config = dict(
    d_model=384,
    head_dim=96,
    attn_scale=0.102,
    init='normal',
    init_std_qkv=0.0364,
    init_std_down=0.0,
    optimizer='adam_atan2',
    beta1=0.9,
    lr_head=0.00559,
    batch_tokens=65536,
    seq_len=1024,
    doc_mask=False,
)
MLP neurons of a small language model. Each row is named by its layer, matrix (gate and up: input weights) and neuron, and shows model dimensions 128-255. Each number is 50 + 10 x the weight over its row's rms, rounded and kept within 0 to 99. A neuron's up and down rows have the sign that makes its largest values positive.
A block is one neuron, or neurons of one layer that tend to fire together. Before each block is what it responds to, as a language model described it from the Wikipedia text at the highest values.

Description: Number and quantifier words starting a noun phrase, such as two, all, both, several, many, especially "Side two" and "Disc two" in track listings.
L3.gate1077:54 46 40 50 68 43 39 60 40 51 46 54 31 34 56 75 62 56 64 38 48 48 54 55 52 41 51 54 55 64 62 54 53 74 58 48 45 52 43 66 50 33 38 28 54 47 36 47 59 64 42 55 61 57 50 31 42 42 54 65 41 49 77 39 58 68 40 34 38 49 60 66 42 41 54 53 66 64 40 70 38 53 40 56 42 46 29 52 50 59 52 46 48 64 30 51 54 52 54 47 45 39 42 31 61 35 49 50 54 59 56 47 63 53 37 36 54 42 46 42 38 44 51 53 61 26 49 60
L3.up1077:58 44 49 42 62 74 41 42 56 54 38 44 53 52 57 39 64 46 42 49 48 48 51 40 58 31 57 56 58 52 39 30 47 51 55 59 44 56 53 42 55 48 48 61 53 61 45 27 37 50 55 47 61 29 49 54 51 27 69 61 48 58 46 25 43 65 47 57 48 28 67 61 31 45 61 41 38 55 50 40 45 74 60 52 51 48 50 42 67 61 39 52 33 58 54 45 55 39 58 26 66 50 40 43 33 53 42 37 53 56 56 31 41 49 64 39 40 45 48 55 53 40 51 55 56 44 46 60
L3.gate1185:55 47 59 38 37 52 51 52 35 55 58 53 41 62 45 55 46 61 51 46 54 47 50 53 59 42 52 55 66 61 67 42 66 70 48 49 32 38 50 58 47 57 31 40 52 46 48 63 38 38 34 42 75 34 38 68 59 48 48 54 36 61 66 39 67 52 51 45 44 33 28 60 50 44 53 47 48 62 31 62 53 58 52 60 36 36 38 46 53 60 56 44 47 60 48 65 45 49 72 52 60 36 53 42 64 68 52 37 60 45 56 48 55 37 32 49 48 44 39 47 54 32 31 41 61 32 62 63
L3.up1185:55 49 61 57 51 51 38 27 62 62 46 46 54 57 50 40 44 57 44 39 52 53 52 58 47 35 49 57 52 59 37 37 36 70 49 54 42 65 62 49 49 63 30 64 51 52 31 24 59 49 42 53 55 70 43 57 35 34 48 62 61 74 73 29 45 52 41 48 31 52 58 49 44 54 57 40 59 55 51 50 55 67 59 50 43 44 46 37 66 44 54 63 53 36 33 38 25 68 65 57 52 44 45 30 54 44 45 36 60 58 45 42 63 51 49 50 65 38 52 36 49 46 41 44 53 57 34 61
L3.gate1270:51 43 52 59 50 44 45 55 60 51 48 57 58 66 45 35 36 61 57 45 42 49 30 49 71 48 45 55 57 52 43 50 41 66 41 70 52 55 29 55 49 53 34 39 59 59 48 41 51 56 46 53 66 63 62 48 31 49 44 48 36 47 39 41 49 55 44 34 31 56 61 53 54 52 47 43 49 65 45 59 53 63 42 55 59 50 48 55 37 76 54 69 46 51 44 60 60 58 44 43 60 41 57 47 56 47 65 63 63 59 44 39 55 49 36 65 44 48 51 64 48 59 54 66 50 39 70 45
L3.up1270:57 43 52 42 46 35 57 60 43 46 43 38 35 62 62 44 48 78 49 58 64 47 53 58 42 42 40 55 62 35 34 55 58 48 55 37 47 40 45 52 49 40 43 40 42 53 61 46 47 56 48 64 71 55 34 39 59 37 42 60 44 43 48 46 65 71 46 51 70 56 31 44 51 39 58 63 43 42 62 55 27 37 35 44 54 47 46 48 42 55 57 52 48 48 61 39 41 56 66 24 37 60 55 55 60 50 52 46 63 49 51 57 35 64 39 61 56 34 39 46 60 38 40 36 41 34 45 50
L3.gate1362:37 49 58 66 41 60 56 39 33 49 33 44 42 32 38 66 44 53 38 61 53 34 48 44 49 63 34 57 54 53 55 52 51 61 69 38 38 60 43 45 56 44 55 41 72 38 69 38 82 53 48 62 49 57 55 41 49 67 36 59 31 57 54 44 44 64 32 38 37 55 48 44 30 50 61 40 67 46 54 58 52 49 51 60 53 51 55 37 33 51 50 55 53 43 42 69 59 57 52 52 47 62 50 37 60 41 37 30 56 51 48 48 54 44 40 75 53 49 46 35 68 41 43 46 44 50 38 46
L3.up1362:41 35 52 66 56 55 43 59 31 46 49 48 46 50 42 47 53 51 37 60 56 47 46 52 60 66 41 54 67 61 74 50 41 63 51 36 51 53 60 76 64 46 46 38 45 51 69 58 51 70 24 54 48 58 45 45 51 53 42 46 43 56 47 30 28 52 46 45 50 51 40 48 42 45 54 36 65 56 67 42 46 61 32 54 36 41 34 40 42 54 28 59 52 52 56 64 43 50 48 54 52 43 27 56 61 65 48 53 54 43 31 38 22 48 57 41 34 53 49 62 56 31 52 40 31 30 53 44

Description: Number words and quantifiers such as all, one, two, four, only, often after the or as, including when they begin longer words (allocated, alloys, Four).
L6.gate1008:48 67 36 44 68 43 49 51 40 61 50 49 64 52 52 40 55 52 65 32 43 55 69 64 51 37 38 55 57 57 52 44 63 71 45 77 37 66 45 53 55 44 27 39 63 42 52 32 59 35 30 53 36 56 61 44 24 33 48 54 39 52 51 38 52 40 42 46 46 44 34 52 52 51 45 25 43 37 25 46 47 62 64 58 63 51 60 65 58 54 57 60 49 42 43 60 40 52 66 41 62 46 43 42 44 69 48 33 46 60 61 40 53 43 51 60 51 39 54 51 56 50 41 32 56 30 58 26
L6.up1008:63 42 60 69 82 52 29 66 57 35 44 46 44 51 51 34 51 51 62 57 54 42 51 57 61 51 42 55 55 55 71 37 41 45 55 52 33 51 43 57 66 54 32 53 59 38 45 46 52 55 59 40 52 44 56 66 42 49 65 34 50 41 52 41 45 59 54 53 45 31 37 64 49 49 58 54 27 49 44 65 50 62 53 58 51 33 55 44 57 46 32 55 42 50 59 57 34 45 77 45 47 42 52 57 50 72 69 59 50 47 47 71 56 43 44 41 38 44 50 54 40 60 51 55 61 62 52 38

Description: Fires on paragraph-ending breaks in Wikipedia articles, such as a period plus blank line before headings like ==History==, and on split verb stems: invol(ved), recogn(ized), repl(aced).
L3.gate67:48 34 56 51 45 41 33 43 52 34 66 39 38 56 43 72 51 50 34 68 39 39 60 35 59 51 58 48 67 58 47 56 42 68 61 50 49 58 43 48 55 44 36 41 42 42 51 36 51 52 47 60 50 60 58 41 44 49 30 55 38 58 52 50 51 38 62 42 42 47 49 33 33 53 36 47 60 21 41 53 51 43 41 45 52 45 51 59 27 48 61 41 53 49 59 31 66 67 56 63 44 53 55 55 56 40 35 49 30 56 54 42 50 35 39 50 57 43 56 49 54 34 43 52 65 35 58 57
L3.up67:56 34 58 25 45 59 44 56 57 67 45 34 82 37 57 50 44 45 50 54 43 51 48 59 75 48 61 61 63 50 46 49 44 57 51 35 64 44 51 39 55 35 53 29 57 54 57 54 58 35 51 48 48 57 76 58 44 44 53 54 56 63 50 48 64 57 25 62 45 48 38 46 39 54 43 41 38 51 46 56 49 45 60 59 58 48 65 54 52 44 66 51 69 48 81 61 47 43 53 40 61 46 53 54 52 54 39 62 42 33 46 54 44 47 45 62 48 38 51 39 58 59 62 44 65 45 51 42
L3.gate1115:56 63 41 51 50 61 63 51 47 45 31 37 36 47 63 49 66 35 55 50 42 40 69 33 59 61 50 58 50 53 49 54 56 29 52 57 55 54 30 53 45 54 50 59 52 39 35 52 47 54 40 55 47 50 45 40 54 42 68 49 42 68 52 47 41 65 42 44 60 66 32 51 65 43 55 32 45 60 40 51 50 60 52 39 37 55 42 45 51 53 66 47 33 40 35 51 54 52 54 41 47 50 48 38 58 79 57 51 61 61 49 45 48 36 33 57 56 41 60 38 44 61 33 39 18 55 63 42
L3.up1115:65 45 42 51 41 55 38 50 42 39 52 36 54 70 68 55 43 41 72 55 43 34 62 21 56 68 48 61 41 47 37 45 52 47 43 61 48 48 46 42 55 53 56 30 36 42 44 59 39 39 57 51 71 24 38 60 66 49 63 40 32 44 52 41 49 42 56 41 61 56 56 62 35 56 51 53 46 74 42 51 41 59 24 46 47 58 34 36 52 51 50 60 38 47 55 53 35 51 51 53 54 67 44 50 36 46 53 44 65 31 72 45 60 41 61 58 37 58 66 55 50 29 63 32 44 49 57 51
L3.gate1391:50 53 46 47 48 35 39 60 49 54 48 43 53 50 49 48 43 51 38 61 62 35 45 43 52 56 35 50 65 55 44 60 50 52 49 33 73 52 64 57 47 65 40 52 49 62 56 42 43 51 46 53 48 44 38 46 51 47 70 54 45 50 69 32 48 56 62 49 59 60 32 51 22 54 50 54 53 39 45 38 51 31 52 44 46 55 41 52 64 42 44 53 69 48 33 51 50 27 49 55 42 55 51 51 54 54 39 48 42 58 55 31 59 54 37 45 53 46 67 51 51 53 52 48 50 45 41 54
L3.up1391:39 57 59 38 45 36 44 65 63 43 53 47 51 58 38 49 40 46 45 50 66 65 52 51 67 41 61 51 35 53 42 50 63 52 41 45 54 64 65 66 49 46 54 54 44 37 66 49 60 37 47 55 46 52 60 36 39 34 43 51 65 49 52 58 61 53 62 47 38 70 33 68 34 60 57 46 42 46 51 54 61 41 59 66 39 58 61 36 43 61 56 86 44 51 47 37 60 49 50 43 56 49 51 45 42 32 42 64 51 57 33 49 46 51 33 60 60 50 60 55 48 49 31 36 45 58 51 45
L3.gate1449:48 47 49 56 51 51 53 47 53 35 48 41 38 52 44 56 51 67 42 44 52 44 45 49 52 63 64 71 59 48 61 56 45 59 57 34 82 56 51 47 47 46 46 38 51 40 56 39 63 71 46 69 51 46 45 65 39 43 31 56 46 29 53 35 60 40 54 49 49 47 39 57 33 63 57 59 43 52 45 57 45 56 54 30 58 63 37 68 48 53 58 57 42 54 55 48 51 54 54 62 40 52 42 53 31 50 46 40 55 57 35 35 53 41 58 46 69 35 67 66 53 50 41 65 46 45 31 30
L3.up1449:68 35 49 60 49 32 51 63 42 24 36 48 36 48 60 46 52 56 62 56 45 59 61 51 42 57 32 47 47 56 54 48 54 45 49 58 59 41 25 50 49 41 48 57 38 55 67 65 59 51 29 56 41 21 47 40 38 49 47 45 41 60 48 36 52 53 52 59 54 50 42 32 36 50 57 40 47 43 56 56 61 52 34 44 50 50 41 52 67 35 45 60 45 49 53 67 56 17 61 54 46 63 64 50 56 46 46 45 50 59 45 41 59 58 36 23 59 42 39 53 57 47 71 49 50 42 41 54

Description: Number tokens, often digit pieces within larger figures, in census, poll and election statistics, such as 34.5%, age 18, 1,961; weaker on scattered words like two and and.
L4.gate253:52 65 44 47 39 35 44 67 41 50 46 48 50 36 51 41 56 45 56 32 41 48 58 37 59 41 61 75 60 71 53 68 51 48 63 36 36 52 54 28 44 64 67 48 72 56 52 59 66 59 56 58 52 41 56 29 48 55 46 34 50 45 60 41 44 44 42 54 45 73 63 54 54 42 46 47 55 39 53 33 45 56 53 60 40 45 49 54 64 55 39 50 61 37 29 51 50 59 51 39 41 56 61 53 35 43 44 45 64 65 44 50 26 55 67 54 71 42 44 51 58 50 41 33 41 56 42 42
L4.up253:58 46 50 57 46 52 39 47 73 80 43 40 46 53 58 58 65 44 49 33 63 61 47 47 20 43 48 46 52 34 51 58 45 53 34 52 59 45 46 49 52 49 55 57 41 45 52 46 52 57 55 57 53 50 46 39 47 47 58 48 42 59 56 51 55 85 36 33 53 52 43 64 47 52 58 56 41 52 41 41 49 67 37 33 42 54 53 40 54 56 65 43 49 47 46 70 43 29 52 50 62 63 42 56 38 50 50 62 60 65 61 43 43 49 49 63 55 46 56 50 47 42 86 50 48 54 56 32
L4.gate1264:52 31 43 60 45 54 51 49 44 49 53 57 59 52 60 56 61 43 57 34 52 33 37 60 42 49 49 45 50 45 56 57 60 37 51 56 48 52 43 50 64 39 49 46 44 44 24 48 41 48 50 59 54 39 66 48 72 31 40 32 57 38 61 44 43 49 38 55 38 58 34 53 54 33 55 45 41 37 43 56 49 36 34 51 57 52 37 58 54 66 50 29 34 48 53 64 37 68 54 46 52 68 32 51 54 57 51 44 48 38 54 47 54 46 41 37 63 54 52 22 53 46 53 40 49 53 46 58
L4.up1264:67 61 63 61 58 60 39 30 42 62 70 66 37 46 66 43 40 46 45 35 43 49 49 70 52 31 44 53 58 57 44 49 51 61 31 35 53 58 42 59 48 48 59 51 38 55 41 60 31 41 45 48 51 55 48 45 65 47 51 57 49 50 51 42 47 70 60 56 55 63 40 46 43 47 57 30 53 43 47 41 61 57 51 61 49 55 59 48 43 37 30 48 45 55 59 55 23 52 56 39 70 55 47 63 47 39 50 49 57 55 47 47 45 51 43 61 46 51 59 59 61 54 55 54 41 62 47 53
L4.gate1282:59 45 45 35 49 39 53 63 42 37 43 61 47 38 54 59 50 74 64 28 44 39 52 58 64 32 54 60 65 53 46 36 65 49 56 54 34 50 35 46 52 50 58 48 74 50 34 32 42 41 49 55 44 51 61 72 62 26 66 48 50 39 63 45 53 29 41 50 49 47 65 65 52 48 40 34 66 50 47 44 73 53 45 49 52 42 62 46 71 61 45 49 53 42 64 51 28 45 75 58 51 55 34 39 59 54 35 48 53 62 58 45 66 48 47 41 55 28 55 51 56 47 54 35 49 63 33 36
L4.up1282:43 75 35 79 61 55 40 54 62 65 43 42 40 75 47 57 62 62 48 38 39 35 48 59 45 40 62 45 57 59 56 38 61 42 64 61 32 41 56 55 51 46 52 29 59 47 37 58 53 46 36 57 35 45 53 58 50 73 51 52 30 38 56 46 49 67 52 52 50 46 71 43 38 41 42 39 59 45 59 55 50 58 66 67 41 41 45 68 52 40 41 51 42 57 35 60 63 42 57 46 57 34 51 46 57 60 51 34 46 48 61 44 58 55 40 71 53 45 37 43 47 57 54 43 31 55 43 46
L4.gate1313:61 68 59 47 67 51 61 55 46 59 59 39 46 49 52 57 67 32 56 30 52 54 58 57 39 57 64 65 39 60 44 47 48 27 61 62 29 45 44 55 44 52 42 49 68 62 67 61 50 43 55 51 35 41 68 46 27 62 72 38 61 45 64 65 32 54 38 41 55 55 41 55 51 46 60 36 48 51 42 64 39 44 47 53 55 48 39 50 77 61 60 47 47 49 51 63 62 33 54 53 64 41 40 47 51 66 48 41 49 56 42 38 57 44 39 52 58 54 46 38 56 55 46 42 59 51 56 58
L4.up1313:49 55 48 51 50 34 25 45 46 57 43 58 46 43 50 71 48 48 28 28 44 66 50 52 64 30 45 63 48 48 66 55 52 40 34 62 43 48 73 42 43 63 33 26 41 45 48 50 59 31 50 64 45 67 58 62 64 38 55 46 68 67 40 42 56 50 35 51 51 47 66 69 56 43 45 28 48 55 48 46 37 66 53 54 68 43 65 23 39 39 63 58 41 66 47 49 32 66 57 30 48 47 41 56 54 40 42 50 44 45 70 56 59 64 33 55 55 57 43 56 49 35 49 45 46 37 58 39